MLP neurons of a small language model. Each row is named by its layer, matrix (gate and up: input weights) and neuron, and shows model dimensions 528-655. Each number is 128 + 32 x the weight over its row's rms, rounded and kept within 0 to 255. Numbers have three digits each. A neuron's up and down rows have the sign that makes its largest values positive.
Before each neuron's rows, "fires on" lists the tokens most often at its 100 highest values on Wikipedia text that the model never trained on; "fires after" lists the tokens most often just before its 100 highest values on Wikipedia text that the model never trained on. A number after a token or word is its count.

fires on: "1" 27, "3" 19, "6" 14, "2" 10, "0" 7, "5" 5
fires after: " " 55, "1" 21, "\n" 9
L6.gate458:164101182093095091164215170105105109120109168076140133218138126157104137173148089142107117127124149166171100121130120132117157117129162090151202162165144063071123052134103179071132098138128159141159141079113078098132167140166119074142173118127073178092089222099092133121111144149076163095152086143135109051101146139128128097138155175075094107214147095131127134151116144149112089140134
L6.up458:193120158161142159108148069113105160140180085104135090158087110218069168101113123116081143140164126117130115106136164177082130097156167139111123143179145121149202160150125156089104130153127133144143173131129130110183160134126123162127164150178142124064222139136173134128123109134111160148132136123189133125085174132154148087071125157126174193122168130115129132178165110083077100126094

fires on: " " 26, "1" 16, " |" 15, "2" 10, "3" 7, "4" 6
fires after: " " 42, " |" 26, "0" 18, "1" 8
L5.gate469:093111158056105092114124093094142152190198106092122100120125107124112126146180061136121056144086125130127147113119055121096131107080126154063130158167129112131095121116125168130115084124195155130101100133134173101167096161162164129128198099012109139099189167176144177159130112129081108132155075090130138173109104110144174133150118087137121142097090164140129094100120108145183145061121
L5.up469:122128092133115150149168171152137091116174144173143121108138158080143171084150128118150134130096070138110120094129084107133156081132129119117116087190150137129140130077151085055098116122108103151141176115153039106160175097117126067125144165162154135095149069164180165087127112126111172182045088172153119114148105140156148141164118140158157174161125147120124150141103155108116116128223

fires on: " " 69
fires after: "\n" 37, ")\n" 9, " the" 7, " |" 6, "″N" 6, ":\n" 4
L6.gate329:077121169087098147188099178108170171149094170163098035078108115139164184157136139131085148119151109112105099098065086107072180145150021095096074153161173216145133073097137162172098123115121107102125175116106106124165116088163169087105133156151142147181116169164172074098104152132081146117166090053076134119162094156151084158152113150102090098139118095136143131161125084123077165136082
L6.up329:141104154115108105102129146118163149108063191085092156151087124180130167142143166122108130105082127127084183091140123072170123112109127110132121149100059135120131154181106216118071166100089169154154103088226115102175148118138115070056093100118127097127136135163105146059094099136073184145027157081104110119107116138118057105134144094165138164164150166122185139108124157068144139110203

fires on: "8" 42, " Rangers" 10, "ont" 6, "7" 5, "9" 4
fires after: "0" 27, "7" 20, " the" 7, "," 6, " " 5, ";" 4
L2.gate941:114123140113131200156109092141164090170183097121082091189123141130128121168153135166088151167138158182126094138094043107141157076136163124116076136078136115101120118126143124103127125140145115083144129149168178142163144120077147152158151139143161107154102133106133097160150145136084190181121169154139126105107096149155112118170118145133149098132089164145076104107125186147131157112115
L2.up941:153126097118096146126172094111044049139144077189120124100086123130129152101136095063178110087107173103104175167127110112157143129144110127102078190120131145193176104162139152148127097153061112046078084081127118090063161099134117177123163124155096105182143156157140152131121082146193083153176071116125151111066115131061156163130169055122156177113153091136152156130128154102076149091142

fires on: " |" 89, ";" 4, " that" 4
fires after: " |" 54, " " 9
L3.gate727:123113116155127155061118157120108140126152148109123116205141156121141124140131116130125156159125114136118149148162176147103110130080128132112188179144111143078048102067101144150175144091138159108182150096118100159084157102155106063174131108123108140137113093156126174136125143090156077082107144144168137110137113131166126121147093081167116116148093107155172176138117136212128047127150
L3.up727:136144173150134133106098148177177159098154098109081122140060152115119171107144129093092085110116147164126098101212103129149119146130197114119103128137156169130126160181113148114128166152091121177174146150152141122170150128147139153151102148150087146152170129151171197149122127088175077072118180130106120172138063063151105098139127107111139114042163165140117134149056103070149106109158

fires on: "1" 31, "2" 24, "9" 10, " against" 6
fires after: "0" 51, "9" 16, " " 5
L3.gate855:116141099111093149105106124170152107080152139171090135148178101090113146092106115159112110120129114141107164146140106145129129086104171192115159133149121132121164112122162173089125120101130087115103094094126106124097159156112159083064124172133034121175154105100119122190111170098100063090148119145162148156115108135185093097084173156108173156141134119107125092134091164124113100145144
L3.up855:117109111096105206170052121098128121076178075139107117175144150145138134129079145157101131133106098126057131091075131157115143128126143087156147143105115125158132145151184152063082099174142114110177098153108148133143134127049179071127162178152136095137234101108159129108026139136135136065161133176128149120090103131115151093159128121156134154118177101131117070113104114089087155117095

fires on: "-" 83
fires after: "\n" 64, ")\n" 16
L3.gate1138:141137129158093066141109083121113079156190125109139131206118143152116104163127105078092145136100181110144196138138147195095066109111130105204145126119158124140140155166180164084126125164167111175123122145125136124172118132132135082165117080068150094149171167138131118137161052113143183137172133052122124173126089144139083115138160094157053143152109134121150170136136086133096115136197
L3.up1138:121199147088160108141132123157097157163129093134123159152063039144165136176129139129099132132066154145145166090153149152135157121128129140131129092102095151072117180136121168092163080159102062207106105165185096137178138029150121127068139187102123175158156150118077130128097097100183099177169158073090055142027148145137083128112126134091155161130151157136133149086148101096122153171160

fires on: "0" 98
fires after: "0" 80, "9" 20
L3.gate999:144187183147139152087118118076131114132191113102111082119127164214107101092132114156115129108200139128157120159117104130133050144123135127159132119121081125136089147114128117146108121079187119118125117165072079117104104114150133162175121093135134134117109129092098168173116208148130121088140082123111072085067088144092136150115075141125106115125123088122085077127098094131147124152108
L3.up999:082156168132145137091086117081196092151136174115121120113102095141137130138137134194111110163133187115042120220116152195086073095101072121127134164109120092112137133166137156141124119139102074167113146195126145119156118177148109112096107146159118129110089163133105133180133186117128160104132100114118137101134169166148110129113142199133128110093127142155130053164104130192113105157107

fires on: ":" 27, "1" 25, "." 15, "5" 8, "2" 6, " " 4
fires after: " " 41, "1" 19, "3" 11, " |" 5
L5.gate830:164129084071106175116110164109171138150126111068128149165119149132198146093192109143141117107129130108149157072175066163092107167091155181161172115116040154094124135158215209064120133183148082144102081153097127164167144105097156134135118112175090144146200117084142151055124146070099109170138161154121151074071201051152139062086100108139138082119166133132112186202139128137107071159118
L5.up830:114096123041123152160086132125134113112166062153160048180140115159142111146176094133163116092118159155148138201168112128101112133151131163157201116159110139131109150099137161120140204175116092224131082159142173175110165210123105192117124116188133154089107142101165119096099119082171133185144092144112150138107122144088154089116111154176067079156146108114162191123140097154196166155200

fires on: " " 25, "1" 17, "2" 15, " in" 13, " |" 10, "In" 7
fires after: " " 39, " |" 25, " (" 6
L6.gate397:136168071097188102100073114103133137131104062144209153097144157135158172095122117129106144171164163128155141112157183104183137079176162136056158166108135117156162147131204084112113107040139180147130100071074153098136083121159148159116132157178140134093153142150127107125106228133087126098157166114138142053117144136080154101149129143109138126130078168167108137129123172150109121096186
L6.up397:163092117123142071147101097103124165134120098123159123140033134130085106095154148109135113171140130209090132198120079096116140100066146134122158149102141109138080149143132105158154128147133143108095114118115048103134125088075149126176188132132120125130138118107098073108151085097090087111133141106138129069149152134134140158153108111112126119087157125178130102156081138171154157166120

fires on: "1" 40, " Ger" 10, " Or" 7, "2" 7, "Or" 6, " Hor" 6
fires after: "2" 46, ":" 8, " |" 5
L2.gate820:132179105114117196103116126086120110102161140107113101102081125147136087057090133189128157184138172126069121154130152077143122112157093129130061113199096069141116186093110090163139109116160135164174081110075151161155152111120151139100123136144161142099098158112084080059106095114162129107162062116091179142098102161121141117121185089142085123124128109143132148108169068107103118129143
L2.up820:191167090126161168190125130038123160149115111116130132105113177139134123095150130145221125166189175101146090156180174156157137119141160098115136138168110104103165150056156160132066117105132112125158193144120132142138151095170112162103139156154092170123107159122190132075130105081172075111090079131130168181104131090159122114118166158116124140134206084127097141115199112147133169085112

fires on: " " 63, "-" 22, " |" 9
fires after: "\n" 45, ")\n" 25, " " 6
L3.gate970:158183108084125105131125116136149132178155139160094120083088138085110192084071105111132124114097119114120167116108111160113154070126064118111109115129076171111159155126093126109128093128081128146193163118066081143152089184127116138178132156081161096117193101111069140086112107095141074118096151109122103108161107114156107144154148067126098113157138150160121102084139176102115151152177
L3.up970:178210160109135095158118118142134130094149126134105165102143135158167105088125116118171114121056099116143123111141109134119149075186119090134145111159078106122162135184099131127087059121148106121073167099155086122146071115158078112133195187163129126123194140144126156053073151105112136151092138112181129084122142142164117109134128149143118201094146118115138120077115126155071120123187

fires on: "–" 64, ";" 13, " %" 7, " months" 5
fires after: "2" 29, "1" 15, " H" 11, "4" 8, " |" 7, "3" 6
L6.gate785:113135076087156134092130121161117121109094140114104130094120114158069129128095126168149087119123080150182092158084163188100086124149130141176159118061098169146140147157086150065112134157156123163113111101067077169150190105160107189119140123151073100175111119159084155151087102107158095146133146109141128163107151105118084149132141173084102126147150136126102090184160167148139070138094
L6.up785:155115076103094186145083076157131102144107166103091124142105101092103138081123151106112160092080026136107095079145151141147156075165169146165202093107175075116133130195122141125121159144174082162137075142099116110181098101149145165124125151090121117180146103108123141132109113113090060070117149066151101155135142134083125120110187203158068100141159126099137072166178151111142161133095

fires on: "–" 25, "1" 16, "2" 15, " " 10, "0" 9, "9" 5
fires after: "–" 52, "8" 7, "4" 4
L6.gate1140:125113106101174117094155186111163133144165130151161167129092138094185166069112100098095168143128149073184143093119120104125119161117120101129117189162228150141143139143098178157127101138132175117126168179110118104136179115166085145149121114110130100081102139129103131120140126132114055111136095129116112168146067131124082154118115139136127133180129207132115099111082134172107152081137
L6.up1140:130104085120157134168096137128125151092150109151113112107129119111166151158124140102134139103174168111160100111125163144085096117088149103116110118106174068146138148109177129115070165150133132119193139156076115095167149148137103140127132132101154158135115129096165109131134098088092069119109122107093075107105108135161145157187104139108158161136108135091137139099081130117072110161124

fires on: "0" 44, "," 17, "1" 8, "-" 4
fires after: "2" 33, "0" 18, "3" 8, "4" 7, "8" 5
L3.gate1382:114190114093160164056141141102150151125110108150094167138154148118158107118121152180050100161150086092103145144099120086202170155119140132101141161099183144128161116194140106168142180109088139106138082134144089077130136108132081221133135193122112128135135087126169118140139114134101070131107097130148071123116150122126116131147101166207102059110126197044099086136070133142130078114116
L3.up1382:133196092178194127120096141113178120101132103121118163093146098152144092191160181144097113089170127138114141107119149160079155112169126110102085150077111141156198091143125174151109150090084072196170081121050101117158125137113090136112110128126125133111160148101140121106198125118108078127155115169167115120107128172149129122123102136110132129183129127085138165125060162146114172116162

fires on: " " 37, " |" 28, "2" 5
fires after: " |" 37, "0" 23, " " 9, "1" 6
L6.gate272:114131132102088168161167120079120135127094099137131143096161132126115129148099115181109175098106169153107115100075097122167086191115106130050047130151097210119126129126135157065154119126129182157129102171167170116105078175158181150087116118085150131124157161146148163116114152139180121117144116126149183194139073125107157107153080162117125099122149128144101066131128147116059095189174
L6.up272:123149196122088123157143142119178123137197126102128144187191143156143117135173092090099104120128108124171091199226102081133136088088147120107126099097098173072112096120061084133091108163129090106131125137144096143144164135061155173142081109093110130150119180112138166106127164161121128111115111136162158171113151128102072095122161100132141174134137102161165146158164177125080112155129

fires on: "1" 32, "8" 16, "7" 12, " (" 10, " " 7, "9" 6
fires after: "1" 30, " (" 18, " " 14, "8" 7, "7" 4, " Díaz" 4
L5.gate1260:159133135051157088113123145123157150152095143151128085122136064127103167167133113159031076074102158131142166083140132082161135125123050111124160181084160164127098097145114142175114111167089117103171101146172156170169130177107143216112099112111145163120141125123147082149162142156156152175145154123109139133055121077128139155169193142080146145113120145177183092084138150130168121113108
L5.up1260:139151114117141135164088135098127122200126083158171165218142124167072184158124080142054123090123109169157147158142163070114144180118112158143133167149100072209133159113106137072121089166079072112147131146058139159101154138105173180080119099161150109113120125147129099117134134119125083129057167106042067186113111153083114209125160113114130138129103163191125143093122133163100129169143

fires on: "0" 40, "9" 39, "2" 7, "1" 7
fires after: "1" 38, "2" 35, "0" 18, "9" 6
L5.gate1100:130167157113145130141154177114098173157160136097120132114195186139172109101201107189107131083150107140129121182151097108102119160114085144106094159093156147099123076161122133169178083094142129084122140080121101178074126072156133104161084083144084146136111204104177087137162160109152078101117134140137112111106166076098120135162125150112108132098111155137146106138133172151184145128097
L5.up1100:097152135132078072145147149176134149085131098137102106113122138154121127176102136161125117159171150116145056115082077107135146133057105140070159129113167092090147126169113117151082107103141152159189123105196140085104102093141113089165114203147118126130116101137118090168065094065056114071139110150105096143135121141113105129096076113167124181155193200110110105096178086202190117081150

fires on: "3" 14, "4" 13, "7" 12, "6" 10, "5" 10, "1" 10
fires after: " " 30, "1" 16, "2" 16, "0" 6, "3" 5, "7" 4
L6.gate1101:134167157113085154152130140179156158153057138128110125117130172121141099144151115135098141094081113059131118143199119095127099079102100074057138165083104097114158135133150194153157124177151100170130113182180163110070133105127127119160145071118090127099112138146118112143135127120171075145165119099105111176138092128126135112134168078125104143126107126074158139143191141081092104100077
L6.up1101:112096164126166185146102091101179153161127102146144166101141093141100068149144111094153136125125100124096130144109141136168130131147100122152168099063245152167118148159080135172109109115161087138115114160132176071125159155138070138091098154140093125149167132116089121107130150128127115120134092098069149165102133124119125097117195118145069089106123039096165166101133122081076107101120

fires on: "9" 89
fires after: "9" 87, "1" 5
L3.gate541:167168139121183119162121160120102077179107139148137152102179082145124122113149098161106182125163157136148133113079119097094098090158190146122089153101146130137147150144174102211116109102111096107130123137180154162122130091096152147148151128108118130092110112136105125184073116112092142141101105089134113133072113166076092096150114141137174137137142169143094135171200129165133095136099
L3.up541:122125112137129140124115141152202062140146148132139086080121083145104094203150102172160125162161136050102100121067128158135074146101185096108120139153101173134126146106140138084160111123116088139132126147123140114156145167159155176105088142186098129019086153085119134135142173099079134105129132094128104157171153105077176179164112127152147130133191165085168089145164123145144111118113

fires on: "," 17, "4" 13, "8" 12, "0" 12, "9" 10
fires after: "1" 36, "2" 28, " " 10, "3" 6, "7" 4
L5.gate873:147151116173105098083181146197097157093103106089089068064110084138134076105087118148151177065112127183168129036116136155157090107145157132137128152115099156144173159113087178123130160143106149131159175144163154167093151157155091181143047139153099120133170122198195160086207162100114108145119150126132168133126154126101126107105141088186092126188159108163092103147141131151179138096133
L5.up873:094118103093158118141118168143094148155105073121131103149142165127093126163150162149137147137153172104138114089139160143160137092134130103104132135142089150099108162151078129095170136091152154195147144111145112149108093166156207161142161111138149097172135110120149138132141176131123155142112144165082100113143097130184106129100114138169153157183121109104122096065106128133175060097060

fires on: "0" 39, ":" 16, "9" 15, " am" 4, "3" 4
fires after: "." 57, "0" 4
L2.gate451:083175129128200144100109166140178133083158174195141100182117135102114150138129118201192154158149165132064156065128140112169107150116076071097123113110090087201088097143108114163140094095182130104143137186156110157160145122108197137174148153125101139129101148127203089110054139117084190124175111115126076138127170085090156112136120134067151150126153153138135118101137111161187124125118
L2.up451:092196073134168137088064069131113118051139148188119138130148084154104175159116101142093184135136144113081146088134159157117099154110082094114111132114134110139156110100119139149087126072104079143108133166115111112113151148093107095180156081156129126075044139125176135119152106060042197102135172091076074103118170159102161143121122108135147176170145126097163126105101051146176127148108

fires on: "-" 59, "\n\n" 27, ")\n\n" 8
fires after: "\n" 44, ")\n" 7, ";\n" 5, "0" 4
L2.gate558:117134121166158199132191100149149091118140140091087097119072130126130103101138107146129101106129137132145129156157144141118113153117107208128114129046119111144180168141110139101113163131172097166175132126144109108095105087132153037141148094070152078151089112150117147128092116068098213208087110124129136095128193160193098155113152198143110176167119087123132147140192109129159139142155
L2.up558:130154131085196200139186139165176165156122062079138101100123127101139146148138107135126126127103197125098124150132133164214157100118112119113123186124113097089093065144076157109077114140137130117122103164134145198150131122139134115107162161120106142155110147116112106150116150128128186164151152180105139147095167149196128166114142129135143111147168163117178148063116165111170142172104

fires on: " " 58, "2" 30, "1" 12
fires after: " " 42, "," 33, " November" 4, " March" 4, " October" 4
L6.gate1364:144161191142166128080103123153113060101123107126109160196129133075130161128137077117104161097101193125109068117074069155123067101145144116116103147107164152128131146138102105088176074134134128155109121074083160109138112129094084132111155142133140170161144114150071115163066156136099112059127114142101133099090113141095079123164138145113121101156125158109148073116099127136108153108133
L6.up1364:154110038160119120104153125117133164121116101126092151135083139117125133118116070123135171120138155098124108129111041120127112102126133119160074127090158179115096156100109122109184000130095171203116141084093115147126140118151113165101177166129106182166169123140096156152150132055104100115099171126121103183130094093147160117092080146110116103085151101186143104133118070167115182139141

fires on: "0" 49, "9" 27, " an" 13, "8" 5
fires after: "2" 48, "1" 32
L5.gate525:180189128105132099198117168151134160140104146122086102122157191124122105121168139114152144163141134115126131141149118114194148133137112084111153106115126120137188126121108160134145129185139157149150148065118088137142096095140067137142096103168096111077113135166095096173130121107082100077136076159165103155113122131166131127129126164119191157146092152085156123128160181173027073135114
L5.up525:107126097112137086160132163126093145123138122132196055116151128092138118112201153174094104143134098160074141097156111110146145117115072106143122081136127116152177104200162153106109104151136100125135141084125143161136125086064137127161118170162071177115092108146126122187164075106119180156132086086111123090071132129088084136120155146134145113143139154154138164162144171138159124049072

fires on: "9" 28, "7" 14, "0" 14, "6" 13, "5" 13, "8" 10
fires after: "1" 79, "," 6, "3" 5, "0" 4
L2.gate1379:120185128159178114076118123123092106133082129111134101125186124143125097133115135167147214095146122179131105111095137158128124169133154133184130136130095101076089153099124136151207067109140122117088133129196133062114113103092080154116099064148116097141145120139094128071164171139172098167149083125133139135164123112118079067163136109136121129142116195112129204147188104137099153108148
L2.up1379:131129098135158120146149115171103119205104107086119115110076118114088122144133151082164146121134114115162096122134085168113112125106126142130109099140137189123156108155084122144185167105111141110134145105141091121096114156182124099110123078147184116147127091158086132133126164152132101193064148200197059029030055037123114159092181151142125139118137115102189156122165078124107164126174

fires on: "–" 35, "2" 12, "1" 12, "0" 9, "3" 7, "9" 6
fires after: "–" 40, "2" 12, "9" 9, "7" 6, "5" 5
L5.gate630:112144105139156132143093112181134164190054045183136064148095126190161139143095119074118152192147159152072107176102139080114099146166100076114051148084131109141158113171168115163126152119171144086120154150109193104187167131125163162131133107089068108096120103120177111149123147158136120111086184133149089168127113181146193118134143148166170130131092094125163117120093133141119111129140
L5.up630:148101096107181144150138102145104117131096117122143161114128122099096082106087049108094139135171158149153098175127148113081135028224123139117152188161207156057049079105145120128122161123157157091170089144136046133204152129114046167162136091146196157179118090124064083137145133074090131073096109156112123099140120083143184122132110183147173129117119136126132078137126147156086149174179

fires on: " |" 74, "-" 20
fires after: " |" 69, ")\n" 11, "\n" 9
L6.gate153:123080099109137123117129164075143157093117119085150170125076098088133112133135139139063146141130142132111119139124141155079160106155117022086179150155174091148110136114161117118069107149089139187123114119219113172142167137152148127113125077136120111160119146107128126106156137118145115082148117134168107142075103171173089103120067100147127083116168131133148192172130140164105092164101
L6.up153:116096119122157079139121200120113127095100147085090084107065083096117171097087118122100130153136133196151149147048116084114101108108131111113132065088077149158194124180077200101150179184093098172165124092127123186132185141154121116092197131117124133083156153077085194111117158164116087141121183149091108102113062172150091135117087154128114084083127121164130144134166154148094210164097

fires on: " |" 58, " " 16, " games" 6
fires after: " |" 20, "1" 15, "3" 13, "4" 11, "5" 7, "0" 7
L5.gate359:107121124111173084141115131144140102094107170133127098073142120159110107168121125090166098089138124111136115111106191129104136109120138166099166148081134136186131100123129116134083164127157103145084089127164152221131136112119088124165113095105123141176134163157117128129140147133173147113175113160109114159125102100133067143201221140123122091224162123142129061119152146102128114074150
L5.up359:152119102089133149107189116098138119207086167132093129131122137090162172112106110037143103122131095204106121157174141135127107066170137124108135104147098144163232141151107058129165116139183111151109158157114127172140170102139146138132126189109141145157091124083125157146119141079123125138064122152149146137111163130130080120146089149134127106193148120069097151134092104035127117120186

fires on: "0" 49, "2" 31, "9" 13, "1" 4
fires after: "0" 50, "2" 32, "1" 11, "9" 5
L6.gate734:134174157115092162132082203150183173079146139168147095085172170116110105141189165122121122113120131134120177141154119056149129169125142132178147158107115118126135086140105169173139151134133160149110165087210143098104147099107192110135083135148101134162163184112112102112124130109144153135129116156125130153120137086168091080065104159175122113153180161152179137164209143157128146182107
L6.up734:184176115147086108173073086162149105144074074137104159083162060124128101108146093093093091158103179074100108146111084151183096153144151190122136123159191102144142142141123097172122148122158089145172133148151143126136141113140094139148125140198116144099156115105122080180161092134135143168125049071047081098120109175119133117146147098156123152131108101098133139099231145103107123117131

fires on: "8" 22, "7" 15, " as" 13, "9" 13, "2" 8, " of" 7
fires after: "7" 15, "9" 13, "3" 12, "4" 9, "2" 8, " known" 7
L3.gate1042:128106203063149117068175085114151090127114142131110156148192086102143151151162104123096137111109122108105108146090124128128128167094102092154139067123146122088120130174118122120100149135136119088135086139155154144114166140145122112112168123148145128145159153140177131132149127161169129194191136163096138103105128105104099154117088138088117084151110193162131118197129116130103138144094
L3.up1042:120114126131163131084117094123146099120080102167084137120119151155150196135143152100192087149102137145054188161164125204098100127088220118143147183118121129088160158118108116117127144142135145102109123140103132122090150146171171080079144169140119145084131107100163190091148101119064132098133105101111128015138089108144185093191154110140168070135137152069137048090104130051111099111161

fires on: "3" 14, "2" 12, "0" 12, "7" 11, "4" 11, "5" 8
fires after: " " 56, "1" 18, " (" 8
L6.gate297:122111138113089145124154178145134117151141110190135108166077152100127134089098123176136094123164112110130218097115145126133073157155128062174218125085113097122078144069164088148166066146140140154123082116093104192161097125110068140156104106115133087118128125089117083158144133143112173074108146134129174113126125153088174192098131139163169084176154174096124157061134137150149106180121
L6.up297:161177100097129181114150149119165115119099066133146068129119137153136070151088119165095072084082183166184073113165108158100174120160162125146088051200095123124153113095088119179130150130170108111108110158095118094164111146100137139185153086098077106176078119139139132106127133105158132129070132142113093144074069170093150169113103076108124112129143119172122121070077085109100157114135

fires on: "–" 60, " |" 7, "1" 6, "-" 5, " " 4
fires after: "0" 54, "2" 11, " " 10, "1" 4
L6.gate630:145145170093107134100112162121170098158169124164116104152156110097186153143140122115104115160096167161161184115233143193113133112126175183094147106122157161117119129113134171145134116147176074206062085118116149137205106196128139122145096095065130153172117149156156160127163187158095141160120157116108097150106173145115129128158119100182172124127128115094105163173113137164157145150129
L6.up630:168141179143130133089164138207154135139116097101187115093132140142147125110152145120110081083143071131077125166144084119144111144135196168141162082144114147183105114127123106104089079109165081138131044155104125130184173178085213081116117175117124158162116084140148123145138120117157061176123103103125141115147150158128170107125166124122115149146114175110154143173101099167147153113128

fires on: " " 58, "1" 15, "0" 7, "2" 5, "|" 5
fires after: " |" 58, " " 27, " |\n" 5
L5.gate741:158170126138086145097158166137130156115111114088091154165157103074122141186107151166156138098135073082099149119168088118134128109121150038073146138110132128145107139114110147159134176085161158153116160152097141143152108045151151076126113107098130125124116158118144117139141137111084122086174116099127024080150103190131095133161126155101087188114117101130111136157110138078127170151169
L5.up741:160113093104105093162218128144147083107142161133111153147082157111079123058126129145212144102106090137164148158075128105131139094184081154143076147131089092175140139134118151079120104186102072192111172096131127137148137141128118139117122164110146116150189121137113122155096123083177131102132171122064162094098090157184121068133190146131108080089131169109115135093110136111170104111124

fires on: "0" 54, "1" 26, "9" 9
fires after: "-" 53, ":" 33, "." 12
L2.gate813:077080144113112111138108166163162081091162105112112098136140068204133145096177071201088128163159125119114110069149087191123135148109123135114072072173156082146189113109117183126187137096125082160085171153071142126092152120193128106162122081170100108074114129172113143132125099124169152099153144145122120124178129146093158141101120138165080079165126164143144160099176112128135133155126
L2.up813:160167162122120150149102125057198164167065125086097145138127093145134081167163122096108184122167122076156077134117107184101113167115137088086175117151114113059144129173120147085074123112123153105090113145118123143144119179113096063126137142128162140140123119132134127113135137106069158168181140100124135159137115179165172115089119175072154118162057150114081182123095150122130168198100

fires on: " |" 21, "9" 12, "4" 10, "5" 10, "3" 8, "2" 7
fires after: "1" 18, "2" 15, "0" 14, "6" 10, "5" 9, "9" 7
L3.gate441:131159056069153168146186116102136129168140121111191146140127148133119092146158142120140155112142153119149103142113151128076147093087165135130091227110080141143156110130120139145180085091131143027181148090135119115090101118143099108149059177101124070130144111162125176084173149116115163153167178136067097091122069141117100128081129161122107125126133152123155125153064098152106134131108
L3.up441:064128099137159120116207115123156163104131139082105161134190106140120075123115135110174144104118135118175153180097177124126116147124145131130060124125121103073136167138098144098124097084123114118084144142143128130121094109155115100128077117115142056146143080139115115171136133100153142069133120153127135145119074109147170118087094144132157157132108168113105159089069100061136064117144

fires on: "1" 47, "2" 42, "0" 9
fires after: "0" 97
L5.gate48:135148168108140135121182110200160144097111130179121130100094159072080154125086143137151099142088114133110168155084122135110163123155093155160151116085186105141154105069058132087181148156139120120120059142153063134129128126155137087125135155097169083111110104177084128149158119139104072112151120140080090081067126152096094178098110130086089150122119194120125167135122130150122193143145
L5.up48:118085159128177171088120123184175140119170111103130100126063136145172116119140100140117153195150116070118064107190179153072151093085114161124115127098153144068162119154135095074107128187193176152120126137080169089105112116165180139143110117146148138115162088164144107075113177219118157112180105109134135070152142151155195130202060137113191095074116201107178111134160163107142137111122

fires on: "2" 30, "1" 30, "0" 14, " team" 4, "3" 4
fires after: "0" 72, "9" 7, "2" 4
L3.gate1439:125207146131149107147156176113110123170131127154103095139148108103179128041102116172198116135148118150119139106140125097112093179103110154148105093105087152155119133155125159103102168188153116082114097128132095088120135129124117129171086133123042156110173139071099139126160132117131117087099113160111141157150151166219126177130125167207134102171121105183099135146177089081119074119140
L3.up1439:135156106067112148129064089143154170157150134084097187180098114111117113110119155167170124100171143101117158090133134152131139164098124123103121151163132081100135184113131141120107104091129064077081122160094091161166144111076105163188091183114169180142122091146150171155076077064200100135140109109131163130069120109119153147138096096058164095080168122164105101137129162133113157163119

fires on: " " 57, " the" 7, " |" 6, "0" 6
fires after: " |" 44, " " 13, "\n" 7, ":\n" 4
L6.gate53:125152135103089141144069118134125176139130162126140173134124176121137214214112103164104119240056178105111112086131100150132187113134169122172125140106154110119152109114156145160166092123186168147136103164085096118111119108185162125135128155104120096140104138150106157115125175110169180121093110150152065118164066133112176135081165110122115106177123160079128109129155158152099104148091
L6.up53:190158115073124173134174114149122128181075128102106176175116144147112155171098152133109132152180097122160183122087105140152141151102114152129146111070078128129168125144117104119113166147146157172162117141085124091115075087180126136147183109113130102122165056188142166075149084124119119151151090173089110130153097162130100119191170104111158091105135154136150166159129050114113144148150

fires on: " " 64, "3" 9, "1" 4
fires after: " |" 66, " " 16
L5.gate786:133138085142144124159137173126115125132111115111159098127117149146089169149072060146081145131084162117146083144104106087106121179078135144099105120121139134122144171100121096078155084160157171154119158080164135126115155151138171136112124132116143097098111118170136116102094142126128134086097167150103143178158128122089121078161167177115141115069106060154138111087101091149087120085171
L5.up786:161149149138128078114104146149101111182138179100197146123083130137148175148051090158129095152156100184119092129142081084088134118164128179165179134087068128144111153137149119106103215137114139143161199090095136039080127122155143169120157155182102127132094182159138178073165110123117058099112133142086113184155109086128134080112141128081146133114111094123172110082142100148070149136186